Part of a small language model's weights: 13 layers, 2383 steps.
MLP neurons of a small language model. Each row is named by its layer, matrix (up: input weights) and neuron, and shows model dimensions 0-127. Each number is 500 + 25 x the weight over its row's rms, rounded and kept within 0 to 999. Numbers have three digits each.
A block is one neuron, or neurons of one layer that tend to fire together. After each block is what it responds to, as a language model described it from the Wikipedia text at the highest values.

L3.up1147:535520444484533520503466495504517457532478503499520508528459483543521463473524502502506541503438466526548491546485503475512511530507485462511504456500505510500494493486472469492529458513506537526497527550577528556471455521532500488538480503473503492510518500538533517449480453536483500482477490515486479475543476473477472531513462483543492484492471511490531510451477466459515462519527
Plural suffix word-endings

L3.up1110:536470481511511470477469489494514476491461460518483472506497466535468474502510491515491526471513523493523506488483543549484519494452488487485523486485491450462497496543495474502498463489506523494493493537510470496471489534493502520524503492460512519537459496526543472531507514507479484517497487506460498500513486497491525494486486508521534518518491474481491517464492472529479464537510
Word-start continuations

L3.up706:522490531512477499496496489504519523555468493512518501470464437510498508524540491422495504506524468499482486545467514499514497473475482467497470509497540508493522478478506497519452484522526523455522482447509517530504515469492468528494540530502520565498477521523484476447535508534494538513531547477490474504486534527487511489492482557536493513502499528491453511496507497501501503524498
Word-final suffix pieces

L5.up131:526511466517495486512505478512449534477536499512470519469514513547504457524473511480525462510491482469517494487522500523510526447510485491530513519531471505491504462505522467539472486524513509496487532509498472447442502541490532481536498490474531467500502517508495509519487486514484512444498470525461503542440478516483504520501455533486463523493530517514459531481490531473533522526444
L5.up204:492481492481476503524500501489492524473553489524528508497480517536541475506584498526522492536488453525502486523498519445512500476488518472539520478544485495510460471483472498450505530516523496484466486533502525560516448502457543533503506479507511515524486505510484473508498485442491497460485519518523503481488494502524492476511517538514490509487536474494529489514511484476503494489492
L5.up449:507487462526489491503465433512486499457498486488499475496443445531495477518485501536517481519497438526500519550494501501504540526463491568510499522500486497492538487497518458541540481487504510508482530501494496496514446547482493524491456478467545541512479540447513500514501518474480503480498531459471470495499477512483531485513463492502467509505531464494508506476502544509529465520491
L5.up547:465507466502509510523531536545431472460499499503480474493475484467451472490485504487485502537470517497480523515517510502529538512528513519511479543523537553519452543506470499515470506497502491439505460501493505509485449506489532469488519487517537514496511536451481485573472479493554492500504486478543513511521471490475505494544471533512488495429509517509493546467509476484533496483499
L5.up678:510489517526497480507510485516506486489480492457506486521503456523510492508490450483528475503481496456513515557489488531502514542497529557501486468513538472448522528539515467445489518486492466491489556475480510492455542521485529456511498511495471451510494513504486497503469472491533482461491510495552513514537450498480509491543501485490511504494559502545502559509473498552535499535532
L5.up965:481523551461495521495438548493497482476518485486435529514475450508479513512495501503540483535516483491449510533558446479498487521481519515507510538502518493496445542499502499485460537503496504523494509523497494526513523516488461490508511517501546528488464494476469514500532511518514533500504542494453520497552479448502464543510519503528478514472466485488498528524498488552491487504493
L5.up1032:508514500481500509479489482488530522517492501526448482475532480510500496534489510535528494514492463485520482502500540514515524485489476489501525478521542534485507498492505501467491492475488465516507468525471508512433491512470493527507499487489507529486494520477482443482513520510490521512472493521467517528470511511517564456495490534520486498556529543519472455487506410476512501512493
L5.up1196:492463462530470517510475477512477469477501496515443543484500477522447504553489497497500537509458475487458482544479523521485522525475530485498536543470513519515496503511502470516503540494488518493492477536570473507497507457484486493461470490534499514493507515487514490482488492545482504491519499523490512480553528481498510489499481511498469513538533528527465524514498493479506503512505
Noun-final suffix pieces

L2.up76:548501489512516494521499510471521498518506495495506502520482485461476478485496488514513501488487505529513534481482528472494551463460533515521489527463475503524514524486485456519521541531504508495500453478498544537519523541495515513461481526511527473456498478546483493469476506485510505489512517509485487510535470499472488506506526505512501508500498478478495508503488449467460490463508
L2.up362:502467486555477547460492486463485521456535488452514480468448491498569489503516519499461453461476458505509477515513513549441497548489488477468483512469488517542535530529496511468464530503529497472454499546508472522498526467491464485497472475494505510517485496536483516475530516509532501526520456511501498512478474509486496486520478509519515482514536536551522515487509530475538505493481
L2.up536:532495483517509497492530475488472487533519505498502461473470496492487520476501478490522570489455501474461482501433452471506486531500498510507493478463458465457518542542507481539505505518505507517495458505515487488518485452459486533538544528516477458509497478502496473472523496486503500498485490526495499545500455491532528536544468502493536504514497499516532519476510492497496514510538
L2.up593:520473497531537491512472496490511471440485500459474511544492494510493482506494522482497509486522474483513538508494502513490509520509515502504487503497478519474476508455518532498515559497533490500504456504442532534477461488510505476502490494465515517528478476506520494532519514500472519540441476501483530517521450481519513507478501520504457479479516495504546462523490518502466543524491
L2.up932:553505500528493527507506464571506565439491502513525524481485532491493494461496529462515522516519512463499513513479485512519470458532450464490471507490473517482527459499511516489489544512492493483481477493476476468477515527507510506474478501526489498505485518491479506516505547512565517562528516524480513499514445467535485485476477488475484493470508510508507512458475500480522497510505
L2.up975:517507499481512462479530493453500455474462456457485445477486507525528518514508490488486464448476522517462476503467528501497482497472534468506494539503491472526500467502487484514538494501529498457504510522497516575519509478541493522482488514501537505493498506483489522546498468520453520512505491527482530465531496484490512465477509487514492497516508535573500489513527522527506517470554
L2.up1218:519499506495471502489512521516560532448500515509507486476508477480511494507469479480522515494469522502500489503483511502477484484487532495552495521494505550483504470544512458530477552479494470480510495544473471532473512472482475507459493518468539516530507482506506457509512523496509537543501459454535508546531535483508533495489507483498476539480548518523536546520511515485464538514520
L2.up1275:524488523563530487487540539507492506497474504460468493502512484493505512487492530498468480502448464546495491468505527505527520517528533447518507527520482522519492491540516517475487513504450542497506480494491492477493501564467489503517524540527497477507526508516487483446499515493496510513529473517483513457536489523493477498493493494466532446433504584480494451501495533520505463466501
Word-internal "r" after w

L2.up6:519453466505511500510533488515515514526531474508495486512478501460549462484530440472440529480442456530505537527524506537488527505478544488509495542477506489504530517542495491515539516550522499468518493486520518544507518467527510506491503443491491513491491433458531458494545507513502490503508506489530464546525511465492532507462490480518529503485514485528513481451493499505485504472513
L2.up105:487552477527494446546522488476527459545512462504521478477515459461476459513538481495475502500510512482487492446547485499444496501510514477510484505520522464527461512519522469477453540514500505517497519519471495519488503471515476539506505462501471515514464491506513507513492431534484479492526470492527497500540515537500489477469502514543538548471450488514503466500499508501476509542501
L2.up110:513509466525495459540516494492483498495504547481536507504452508519525502502492508480478515522549513483487499496488546502450436519495466507484467502517531494475481485453517485467531464466509472506503492486543524517527556493535500491520489480520484512445510470477510503480519480514485526507492475483504504477515550509492498496498499504514511510522490484543478498492529486502503514515517
L2.up264:480527503533507499488541505498468486509517485492507472505464507496515530462538482504509492490531506529480509461488484528508470533474462507522484517492519460469479490544504459501515492515487476491482536556516528554485444488520473493495501478500470498508525480502534466508498496495527504494427464506504519466475484460485471504466516508511475472511502510484479518499471466516495509501493
L2.up298:523510471516494519528545495549491463548515459493474482486478510561539546495514525474494479481514558480495504443527533481462506543488498518472512476505496497487539462489471466514502495519537535469490493435476498510530524525521471529502497546513518570475502497518486540487521493486509514501502505500517461511467534472486474488483466492484514457506507517505500451499497461498485516486504
L2.up344:521510505421532475514482455525529515523526503455538513527526555507485510509530503456513498467519487481496480511441505532536543461482527519521478488496514517501519543501501485457529476493494482496498478502484464497448493520536489471468512484466533535500448505514491487478486497468520476538483507492515501525488535501502503488524431526455482498497530468509466499495450497482496482471523
L2.up1158:470496474497482484548525461458516498500537497466519482474535486479496559483510526518574503500497509501473537508511501483462521500490538547514507553446459446524488532535486480525442494498490508502487473496498479467530525493495488527509463490455470563483513512538488497508528506534516501500488479470514472550501488458485539501526481479453524476497515461511480503502489509471467484543544
L2.up1168:514493486533485478494535506510503519545463509463514466469488514519522487499503504483466511459486511544491516493525539497489494498512489519509453539535509498514497484469504506533499519492541496434505483493490473533473522519503496506505511439482492460533499523495469493507549505532528543505510463516491541507506476484514510467488487499466508480521507498497493507433503485477483509460518
Mid-word spelling fragments

L2.up227:503458499492442525522480542482500538532465513458540481477487526502483507493508499456485493521511531516519492541498514469478540510522518496481484469541469492497455524453497510528474468476507492473511490438524468499504558530513486540447525534483503534509519508492507495506478479505463494501491490477516513467465464521479464510501528487482480458524509509495484530525508491512514539523446
L2.up314:498508513458493507435477485494470464511452530495521479502520541503474469487525478514484522453492511552490517529459468507518479514503496521499508482536478505502530479486448502478464521478496518525503472474507489503501488474504548495493513481497537508463473488494499475544517491490550511542478484512538516520505483476470488493526513518492460500453463489484533513525475490520488497472533
L2.up343:471525524542496522508526479512519484508493448508529446451499541525519505491510530467493490521518480485442505562488501539514528453505471469517468495537535497460452518502471540489502476496495519492520465498480586480518508475507484516503499489484502499477529477478522522484488472475506492531546538523506499480470466460489488514500488509505480481475443499511475520527530483476509540473476
L2.up484:494482503510498487507491495536438522545485507510527490463503527505460489500500494506478490551528508501519477510508499493524504512454469517466485509467469503482475536484499561504536511523445531506510499500521542469548471509492523504511522517479484515526490538536478467503503474537504493502503491488509540525508517486515503482482508486553507480518484527504462502435508492518483513453455
L2.up507:491494549455485472494437520497486521508483515522512502487477482488541513501513509525494476525491451519470440516492553514473535508461527528472499492532480466494490497548514524475476500494465501547521452478530496455532522516498460465461498487505490521544501497473509548516488527514470500504541458538502532451505551498464490527515522498459483537522507484502500489458513507476525521508551
L2.up656:552520531523523506472503494513507502509509478503562448467466493521527468516458492493553523460516489516500447492482539518450474518493503481502527479522504474483519511469536512499502461468502551477494507512509506513501510485522496501499503515441497534537496554476507497464478515515466512530505488496510490474552534516493530486525484451499514509482527529494480494463518515504555470509490
L2.up853:462462502481490494555516486499516490471490513429512488507486504547501440528537446501498499497464447473517495499535515530509537527549522534533508508546540476485497509501501520536491523501493498491498469470471477495493517512541510490464519508508467504516523492516523487479515513522495473512485485491466539495517537527514481519515439530455485526510475530521486502508490487502474523488503
L2.up894:487478517532510526514459524511463517525460500519486487481479491537490527441502482491506516526437515530484537482505493480499516503533514520484483509567469502497478522467444480539509507530508494493511530483493505518496520503492484491491528480484473544490433497465531484526510486475481500532523459480484559497501511507487520499524472487472512459536505502522479531492507469491483504513486
Word-final suffix pieces

L5.up12:511499512540468494471484517499475514452543464535520528506530520499548464503512453559467507479469444536521517475486518502509506509488472544508503536516503502439529490530490491541539489494465523432493494548481486494500482496502486514473490476487498490517531496475499520485517480478539459507491470459506494434569488477439503509500513506510503502478490494483485581545503525541478483515516
L5.up152:491540456504527453485501510495504496506507483487506507468507498503536503509504485481540509445488455512473464506502506517484487482489488519479456542502513514509533481499514479527463515462501524490511550552490469462488514514475497481474497518506468480514518476484517489522478484539501508484498443513510496493487495492490481540487496498522474513521519489488498514568471517500474479509547
L5.up426:486499505479453489518497520525528505490487468479509515483517504490528480536465479487485459505514481490481478544529483493461499491478474533540510459510496527537444487508454501456529519513492498509467484530480469531554491509509505450490476457524489477530520494498481531487486500541535471514470514512492536489535543469489504486507514518509501496492472541456491509471473503487529551471469
L5.up896:502502499520512500481484486468473542502525540497510437478562529510536468519502489514519508499471469493466521519509492500491504532507506438474470469548477519489561458526469461505486478525485490516568526507502493466504487487473526530498486504470480484470493515465561510507479455494530517498524517496516559480491471530502541525515507532451480485495499490467568510458497572513572503524474
L5.up980:452494515481509494516504485489546455503488477508495536499448505522526497519505491510505528510498491461458505524516503507501547508477502502509456489504516475519462487467488485448530508523497472488469485528459484498505479520497510529478497492505507490458531477467439521490477475489488494470497468528482491518491478458525507510480595493557489524506478470531490508477539525511510463459488
L5.up1001:534505525491489484450531504479495488503518479522496463481471471527549532517501520472473500522518505525506500523516455509481498460534473504500538521543517495473516453496452475524476527480452513494481468497521528497490517461490497483492473472473476528539488527511508507496481460521505506512486513474490506536476522519519488474521534518503559495482538521473498557514519531505486493491505
L5.up1033:545465519533470493506485502506486521485497468481501487512529481486518435516482511486520450495518496467466557492526532519501505484511525501527490467517511518530547485523527457517499521493497468511496473508480568515482536514505530457494531491497506474490435490473511480469472476477477512531547490497497498501513555493466502505512466509503475480528527496468489529491466524548495488484478
L5.up1234:466499509507485483552532474481542463498524501515444463510490547512469477486470444499552496536476506468483442506495467465488474533526463505499537495476487502489493486513451486512492522534523470483488515468490483482525496509519508556490531462528530457532487524513522471481548473512512475492485483461493502497483556492506506456494470516544470463528514518543506530532526533493486513461505
Year-completing tokens

L2.up50:481512498498548523511508509491498497469467520458504512459487515499497493507473519531493501452506465523479498505525481527507496491496486560512492502476540457492492489504507497486539506513503506537463520503508505508481463515494490484517498463554526520497517522476502493466488500515492470477449505476516510518500485511483494422500441486473508491477492479487487501511481514501475471485481
L2.up52:548499514527480534497561481508511518501465486499511469496533508470506486477504483500528530491497483544521536496515529496488551512513485463493528500501492488511497452487525487545508507494469516552520513494479494481461478428503474503477514485494491473527482478485546506502506524482503466513490454529518464588478484501484512505463461505493472479505447482491535534503502528498491530503499
L2.up80:551535497559513505551512506530509512495539504504460487495515537500521530494481465484563474536508476536479509529487527522494461496514486518537497464514511496500514523496498483539466527516473517519522508499522494529461473503513451458524529458479519491470482513457518493524498430494513495486481479505449447529505538525511493456515503484491500525465522474443467514495490484474485455514463
L2.up456:567521541532519493498497512495510477508479473508463488504485471534501454498509534475539477487517490515532470507527479452518487507503482530557489521480491478495504479533523498490508471463514505526502512497482523514511477493508487522501505477508492464482466517480473524514475498501476559471526493500532467501490493513545502498488496520499509500501478514511510464522477470496462453502493
L2.up733:526513485546513455529506487537492519444476535507484523509464474494496438480481489499487532547522452508531499519534510520511453525510480507541551510511515450503552512447513471506492516532445549514485469520476457516518494483521507511513508526532495488525454513528523471508487499515483489507533496518506496482481486473545489505468516506529516484493490483512464515465489483453445516474499
L2.up741:522527527530479477475517495473495518511498509525533521500503468481508479497439494500515527515481503518506470510500497496504492483536527506492555511520479459471512503461505510493504526495500506496496516474473489482506481468440487506506479450506515521500490489522471493501520486475498537485503514522521486481463491492500512509536543498494530471513495550535501520489511522503496486530498
L2.up1011:574440502534508512508536482492541536482509534515497489473451486500494445494476501513535511525524500529539493525469523501487471497507462446488500503514476503479509477515498466455463522527496530476440519528458496518530544491498493493548524494514478491527465509498471471535500487442481514537517487427505481516489503515456503514484494529550487486502476530539522539535546508524494444512481
L2.up1132:528507479444499498487538509481461498538521479491481517500549559479507490512494496472532511497472479524524521521478489526510516497494473508512523468488495484480490513519509485535533496491536502486517554508526499512538493522456506498480499448468512484493467502514486508490510482509501476501519521497466487463489446471513487483500483486453450523470491474538482528523500508511498503493513
Word continuation after capital

L5.up147:514506497500467527506529507468499507511466522513486527474484480536488484501498532462490487486523486489520505469491500493488549516487516480516516490547501512510444475519504520477487497486424483475499485478478522522530496521538511529508490498497502455518510475509457489467510483525480546495549460491552523517510549470516497523501541541478516500526501538512494538530507524497516530515509
L5.up441:510517532522476475486528500475473533524467498509490487529487521494490459500492462453484518499503461490479554499516515527491541545546534478547439449491504502465506522491515479477472514531478495512503491486545533565485510527531515526490493456539499471453498507453512459504501498510463497477480520534558509489515485514521505522504535483505516477482465512469530495479515477510520524476500
L5.up584:506519500499519505469488552488559525466479538461537486448487513483479535487441478501506452532498553522525519473475522508493448470468516531495495501520503538484479516476516543506513449504490487524523490504500471549528519473524496475465513471479503526529521509492485455473528491494484521539487469525473496463529489488496476482498494465460507501516494539516484525471468534490484509479521
L5.up664:462473512539518513491467509509513498509497485483536520488442486487450517498473475513452511538519499538528517545488498478535475489485497505510495492527518497559493527484475483445477519488468492494492466441500503464512522506475512531476488494521499515472508508484534465482498507491498490490535550485533491519464541535537480532514517484498457445453506502495491539536531501487514515506483
L5.up949:517544491447505497509441498483509448524514488481513516475453521570446479460543489513480497502511508483490495517453498483470515486492497539504493515502502463506474494481539519506537544484514469492515475504483508490512478518516504510471522558468492559469500471504500454514521510484487521463474468479530515455504463491512474525516506469483493478483492496501482529491542490508502456482460
L5.up1045:507526507490501482479538458492506508509490520491490464490515527502508493489512510512469481531502500508494485490437546491513497468524481497495445459494513543473505521480543489481509503486474516513470446494508511497495464522534498495492506487504490510512486464490522495471508505533506517531487544476526485492522523487481523511488498508515461496478529503499471487501524510516482514482488
L5.up1191:431467535489477537492497483503486481502470536527493482500522573520519520483543464503550512490528524497442514482498501496524536520534526519482482482550519479483490477504485482501498445503518528476489474509526517532513497498542509482465509478482486463494529489490495497497505511514484510516514485465505555500453483509487433497516481526483495528492501497485486489511531538477527527508522
L5.up1194:524519471515492512487549481506522500523492522478518512472480495517511555527495513500467511480528517464464530470504483471486491474498467476488523484496455492527507477500549531525479483503491526498512507474526552524558490486583480494512503522521519476465436547464462567512504497466493441526552485495518495480509478503534484484473504497542523483503507463458530519507473467483461536472533
Word-final suffix pieces

L3.up545:500525530458502497533509522513515529519496504467497489521483484534494504497515473507492497486510498498498496495498535469461461502499479508468531521482512493483554485535487496465471538502564475527507453484504511489458506482509481517496530500512513479494509486511515460490527506540485515518483479496511516465426510520537512530494478546488537509512514525536482499492516472479527462504538
Mid-word subword fragments

L3.up739:525519461569483477516514526481522463491477496481471505534467493469498486505481466522510541500457567527471477527469482513466526534452493490497470528456467491456476491505492513501550501511506482528534502488508506566511487517542480504476480535492497491528479505508529488487483453439495477541543533504503495527514489466506494523529534509498503507466521527506479504535455530514474521521459
Mid-word continuation pieces

L2.up55:493520505500496511494435488496516509497527547499518502547514462509492519470543472564462462483492493485538513481514486504517472525518480482507480513497482466519470493504501551485491504481523516507475486501533481470510509534446510451491517538500456482565512522511499515502524492500512512515506529489477549501520529510489509498520514519528523470498470531489439444477539500570490502514483
L2.up65:509513482509491490459506553484467485505474481488494469487480551514512490494479531565514518561503449472504512472481498535484505500530507512474494499497511503526488521520500534505468480539540500478500529491466507497506542502467507475493450487568481518487515524499581472480485513494507540502481463515526540495517476521526470487531509507493505474501474519471475487517526517480472552517479
L2.up184:506432524497500531437514505466514506470501472510509480486509497516514543482530495511504550502515497523518491518489510497481504566478497446510501497500504524504495489483478503479508503492495464495522539532517486498508498474465473460460488544489502470528483514482509512497469517501522498534495508571521500522483549461512483496453479472559540502477533521493491507496486522523554488488476
L2.up194:489501534488490511492514497529510484506484509491523490455477525471487504501481456499488467519497496481521455483474551471523542526481538477486546529534516488482495476503472520470454477488484480482482526473531521513520503505492501479501517528484464521509472516494482494516526494545505516506485458502506511471453558489513486526510531545496513530501551530515490471475508505502552483511455
L2.up722:497520482515442481487476516498534501507505513426530516511521487474500508521512500510499544486510486533490480479496511548546487516502480506478493486509515547539494523493484498501470531521527521474553478520496465505546498474503507495481509482541490508528541511498518459494456483429513464485509484501477518511524508467477522483492451533495573506485498508533508505525503500511460498507449
L2.up748:507496492502515486500490498468482455515494493518514488486486477492471501492476471506560482499463482497509493541500527484507448506451472514504532526489520482542446488469529514513504504513571541501472523554566536496417490543488504460513521527517472502443501491459484478479477541500498508482496469511508553507493482469483522469473486492535527500500476498469480492480529503472553463544519
L2.up911:503483519488510524497477521506493565419503511461466545517505504551521545510500538500510480483469479526471500499496482515501469532527472508504473522523537487491463540499557541450480488477491499494468482453494489545542492501492523511515454541458502491516515548515483465513510512482488535502478513552495564503553488503480464457506530510504529523490484525504470482489512489489531539494487
L2.up1104:448450486487480470528490489495516538543489452497505479447503493529522477492541488523471545526500466434483472509533528458517497503532483467486508478427491476489530506502486524449478525501523482510510537471508530512491504522457501550513535507517495520468512481491503484513537483549560514512480517437493524487505507476503491463517502480468532567534516518476495498524560467508491498520517
Word-final suffix pieces